Weights of a small transformer language model.
Size: 16 layers, 14.9M parameters.
Architecture: LayerNorm before each block, tied embeddings.
Training: 595M tokens, 9083 steps.
MLP neurons of a small language model. Each row is named by its layer, matrix (up: input weights) and neuron, and shows model dimensions 160-255. Each number is 128 + 24 x the weight over its row's rms, rounded and kept within 0 to 255.
After each neuron's rows, "fires after" lists the tokens most often just before its 100 highest values on Wikipedia text that the model never trained on; "fires in" lists the words (lower case) most often at its 100 highest values on Wikipedia text that the model never trained on. A number after a token or word is its count.

L4.up608 [115 144  97 156  94  95  94 118 163 155 107 103 137 154 129 117 124 113 109  83 136 143 139 100 150 105  93 141 130 181 124 160 101 137 104 133 122 143  79 139 145 109 138 142 111 114 157 119 158 109 155 100 162 155 108 118 159 131 143 127 138 176 103 114 142 132 163 127 121 149 141 164 161 162 117 147 150 114 163 115 156 159  94 101 102 106 114 148 134 132 144 130  92  63 132 104]
fires after: "|" 18, "In" 13, " In" 9, " |" 6, "On" 6, "\n\n" 6
fires in: "march" 16, "september" 11, "january" 11, "february" 10, "april" 8, "may" 8

L3.up494 [132 153 164 135 120 129 147  83 123 108 154 115 128 165  90  95 148 168 108 128 122 102 127 138 143 133 116 139 119 141 145 145 133 105 106 123  74 165 125 128 134 151 150 151 167 111 150 121 162 150 159 159 128 150 107 151 125 167 147 147 150 148 129 124 137 110 135 129 134 150 110 115 107 126  71 126 120  92 127 116 115 105 164 130 127 129 101 132 133 149  94 175 103 147 122 114]
fires after: "," 57, " as" 18, " well" 17
fires in: "and" 50, "well" 18, "as" 18, "including" 6

L3.up491 [ 81 122  76 107 113 137 112 119 128 151 146 125 145 138 174 105 113 109  60 105 153 125 144  94 120 146 114 140 106 109 118 149 137 117 163 110 126 118 112 111 137 159 130 138 123 143 156  67 161 115 133 111 169 141 132 101 138 110 140 142 144 111 107 116 140 117  89 145 114 135  92 110 159 162 102 166 141 138 119 167 128 139  85 135  78 112 137 156 112 121 150 172 118  67 138 129]
fires after: "," 50, " Brook" 6
fires in: "where" 28, "who" 24, "brooklyn" 6, "which" 5

L12.up498 [156 145  84 136 163 142 126 135 133  92 151 111 145 123 143 118 119 126 108 150 103 123 154 146 107 104 112 142 153 146 125 123 139 116 105 104  94 153 136 115 175 134  98  98  95 180 123  95 192 113 141  99 133  76 169 139 118  74 118  95 171 137 127 139 147 137 120 113 117 157 129 122 130 128  99 153 145 137 126 121 152 107  95 138 145 120 111 160 149 144 122 130 145 127 143 134]
fires after: " the" 19, " as" 19, " was" 11, " is" 6, " a" 5, " and" 4
fires in: "a" 57, "first" 8, "most" 7

L3.up472 [129 171 121 129 119 119 120  77 123  74 163 117 171 136 124 136 130 127 123 158 116 101 170 164 148  87 139 147 139 151 129 116 140 140 117 125 153 135 117 127  97 152  87 158 134 115  91 140 174 161 135 125 162 104 116 154 128 138 120 128 143 111 126 146 141 128 122 141 109 129 110 164 121 116  90 108 133 140 146 170 155 161 158  95 122 126 111 134 140 101  98 123 104 144 148 109]
fires after: " the" 36, " The" 8, " his" 6, "The" 4, " and" 4
fires in: "first" 55, "career" 5

L5.up885 [119 117 163 188 122 132 112 108 108 142 141 118 104 134 177 120 119 183 131 133 136 102 140 154 134 138 161 122 128 151 148 122 126 130  99 122 140 124 110  98 120 119 119 136 136  89  95 145 170 119 178 172 127 173 128 126 133 120 113 157 166 111 132  61 145  73 144 149 144 139 151 114  68 129 107 174 145 103 144 115  97  98 168 166 133 109 136 111 139 188 141  85 101 141 124 109]
fires after: " to" 45, " for" 12, " on" 11, " from" 9, " in" 7, " \"" 4
fires in: "the" 87, "their" 7

L3.up93 [ 96 117 129 175  87 114 150 143 145 154 167 105 119 159  96 126 102 142  47  83 146 159 108 141 136 156 157 117 122 162 147 124 115 150  89 119 124 126 122 120 128 147 131 158 135 112 108 134 115 125 166 150 169 107 148 149 151 119 140 155 132 151 119  97 152 113  75 143  85 119  99  95 174 133 129 132 142 158 123 133 133  92 121 145  96 106 145 135 139 125 158 160 108  84 168 120]
fires after: "," 31, " where" 16, " when" 8
fires in: "he" 82, "she" 7

L6.up102 [168  84 135 124 135 136 123 121 118 160 112  98 152 132 113 117  90 131 122  94 124 137 151 130 130 118 192 137 175 121 145 110 112 128 121 102 127 112 133 121 142 171 124  98 148  91  92 134 117 138 135 133 118 163 121  97 143 147 124 148 135 146 108 106 129 107 139 128 125 139 192 114 107 116 153 145 136 135  89 136 158  92 131 121  97  87 129 156 150 185 143 144 135  90 117 130]
fires after: "'" 26, " to" 11, " \"" 8, " the" 6, " both" 5, "s" 5
fires in: "s" 24, "the" 19, "of" 4, "his" 4, "with" 4

L5.up441 [125 112 147 162 170 103 104 107 103 118 103 119 172 157 144 119 144 152  78  83 122 152 127  92 129 129 130  88 109 137 151 115 153 125 134 125 151 152 138  87 160 122 158 133 156 129 132 137 129 123 145 164 147 154 123 139 157 121 113 150 140 104 135  92 160 102  82 159 129 141 148 108 103 158 100 146 114 119 137 128 124 114 151 142 100 128 121  88 119 153 138 149 128 128 129 122]
fires after: "," 21, "\n\n" 9, "L" 8, " \"" 8, " (" 6, "\n" 6
fires in: "who" 38, "he" 8, "love" 6, "michael" 4, "you" 4, "she" 4

L4.up302 [132 134 192 151  96 133  96 112 168 127 140 120  96 146 127 106 130 116 132  85 128 174 131 114 129 124 148 169 122 132 125 143 101 125 116 121  94 130 165 154  95 116 124 121 141 119 127 117 148 156 146 162 133 147 121 111 138 174 144 131 128 141 120  74 138 155 151 162 163 117 116 130  90 104  93 168 139 120 118 113 157 120 126 148 135 128 121  92 163 188  98 164 138  97 147 111]
fires after: "," 58, " ne" 5, " cross" 4, " that" 4
fires in: "but" 30, "and" 19, "while" 11, "whilst" 6, "crosshair" 4

L2.up98 [107 121 109 105 129 130 111 133 107  86 111 131 144 100 141 148 160 128 110 140 118 133 177 157 104 116 147 117 146 122 145  91 129 110 104 148 104 101 122  97 157  98  99 120 170  83 117 157 106 135 184 106 100 108 101 144 130 125 171 133 124 190 132 143 131  74 179 136  73 122 141 156 139 137 111 143 156 128 112 123 108 141 109 131  95 155 162 122 164  89 155 214 105 104 144 116]
fires after: " the" 52, " The" 8, "The" 5
fires in: "film" 15, "team" 14, "series" 9, "group" 8, "band" 6, "album" 6

L11.up80 [133 148 127 149 117 118 146 139 118  96 134 100 151 141  85 108  94 144 123 120 139 131 140 137 110 115 133 114 135 114 134 135 122 137 139 121 110 120 113 138 142 136 193 202 109 125 117  82 105 154 165 104 122 187 156  95 142 131 151 102 162 155 157 112 129 123 129 140 136 112 107 162 110 137 133 135 143 124 152 103 165 130 112 113 150 120 109 106 129 183 165 172  72 151 178 124]
fires after: " the" 18, " of" 11, " and" 9, " to" 7, " for" 4, " on" 4
fires in: "the" 18, "local" 17, "of" 8, "social" 5, "human" 5, "communist" 5

L9.up835 [108 138 147 159 171 115 137 105 119 114 153 125 162 138 128 145  73 128 122 120 106 180 117 179 121 139  91 106 143 147  99 117 125 108 128 133 100 143 118 112 114 128 191 128 100 156 122 147  79 163 145 164 131 111 139  96 135 152 153 151 168 167 110  41 114  88 146 119 166 126 120 112 130 126 157 131 113 119 169 122 122 122 118 126 116  91 166 110 118 130 146 132 136 117 104  59]
fires after: "," 47, ")" 9
fires in: "and" 85, "while" 7

L2.up49 [100 120 110 157 107 163 134 139 100 157 126 110 156 119  97 155  95 129 161  96 107 126  92 138 118 105  81 123 137 121 133 117 164 146 137 135 159 132 137 109 120 106 117 144 117 113 114 139 109 134 151 183 149 151 141 128 147 129 110 138 131 115 126  84 141 102 118 142 126 147 130 162 109 149 123  79 175 143 116  98 138 127 133 139 155 128 142 103 146 192 134 140 133 123 119  59]
fires after: "." 100
fires in: "this" 24, "at" 13, "in" 13, "as" 7, "by" 6, "the" 4

L2.up818 [139 136 115  99 107 123 115 129 106 101 143 107 137  78 138 130 127 118 113 146 127 135 133 113 119  80 156 107 140 130 142 160 134 100 138  82 133 108  90  89 187 129 119 132 115 107 141  96 122 132 169 149 119 117  99 138 143  71 118 129 157 130  99 127 137 151 122 142 121 148 174 181 149 102 105 137 113 139 117 127 140 164 153  94 142 144 131  98 129 118 144 193 101 144 144 153]
fires after: " the" 36, "The" 12, " The" 5
fires in: "album" 18, "work" 15, "film" 10, "book" 8, "painting" 8, "song" 7

L11.up812 [101 123 133 165 139 114 174 107 125 138 147 116 102 181 129 105  86 155 119 123  69 156 120 114 142 172 164 155 137 106 128 143 133 125 154 118 130 151 107 126 208 146 156 115  55  75  92  93 156 176 145 174 136 152 126 124 113 119 137 142 140 168 127 112 143 126 163 148  99 127 144 154 116  97 100 145  91 132 148 124 160 111 108 148 152 123  96 124 161 178 104 161 106  84 146 121]
fires after: " as" 50, "," 7, " also" 5, " known" 5
fires in: "well" 37, "known" 14, "as" 9

L2.up952 [ 83 122 125 136 107 158 163 119 132 158 124 120 161 152 149 112  87 123 158 104 148 138 177 125 128 151 120 133 100 137 143 139 108 127 124 108 122 111 129 103 116 144 119 127  84 119 179 131 155 137 110 150 118 115 163 101 124 124 126 145 143 122 144 108 138  83 113 156 104 119 172 142  94 148 120 117 139 121  92 120 151 117 147 118 132  81 110 135 122 154 189 118 136  92 136 140]
fires after: "." 69, " was" 8
fires in: "this" 29, "however" 17, "then" 9, "there" 7, "later" 6, "and" 6

L5.up626 [139 150 134 116 168 110 102 134 108 120 181 118 189 140  73 117 153  94 137 105 128 117 119 162  87 121 157 142 142 149 150 127  79 167 129 101  77 130 134 143 105 121 117 111 147  87  98 125 113 116 155 130 155 110  86  91 140 111 118 139 139 147 141 137 132 108 163 130 112 133 127 133 139 119  65 166 145 111 103 115 148 137 126  83 128 121 116 125 158 105 182 113 112  82 142 127]
fires after: " the" 47, " their" 5, " to" 4
fires in: "of" 20, "her" 15, "two" 9, "own" 7, "newly" 6, "other" 6

L9.up21 [128 167 158 134 112 174 117 128  73 130 111 121 124 124  87  98 129 138  68 126 115 131 168 118 107 115 162 152 132 160 125 159 102 125 107 104 146 103 135 108  96  98 121 142 102  76 128 105 102 162 141  97 138 121 118 121 137 124 121 138 161 126 162 118 128 152 175 163 151 117  98  96 118 127  95 141 147  97 140 106 170  70 106 124 150 129 127 101 110 136 100 148 101 119 150  90]
fires after: " of" 26, " at" 10, " University" 6, " in" 5, " international" 4
fires in: "the" 43, "more" 6, "of" 6, "level" 4

L5.up1011 [144 131 111 145 144 120 140 126 119 133 140 124 187 122 111 127 154 125 122 160 128 123 131 129 137  91 164 154 168 118 103 173 132 123 132  92 122 145 104 130 178 113 124 127 133 101 138  98 121 141 148 106 143 140  91 137 152 102 106 138 132 124 132 120 144 101 103 127 140 142 149 167 143 119 128 146 121 138  99 142 131 111 113 109 153 112 150 150 116 117 142 161  80 126 156 108]
fires after: "'" 41, " the" 28, " and" 7
fires in: "s" 21, "t" 18, "most" 14, "only" 6, "its" 6, "largest" 4

L5.up201 [ 96 115  78 158 117  99 149 133 144 148 118 114 116 146 141 124  99 121 124 117 127 116 158 109 118 138 170 113 147 123 154 165 123 138 173 117 140 160 117  58 130 119 130 133 149 122  98  94 146  95 210 111  93 149  72 165 125 146 138 155 135 169 146 126 137  58  94 139 147 155 130 136 179  82 124 151 135  94 127 133 142 125 150 120  94 137 105 156 108 143 142 128 104 104 158 115]
fires after: " |" 96
fires in: "3" 14, "4" 13, "6" 10, "2" 10, "58" 9, "5" 5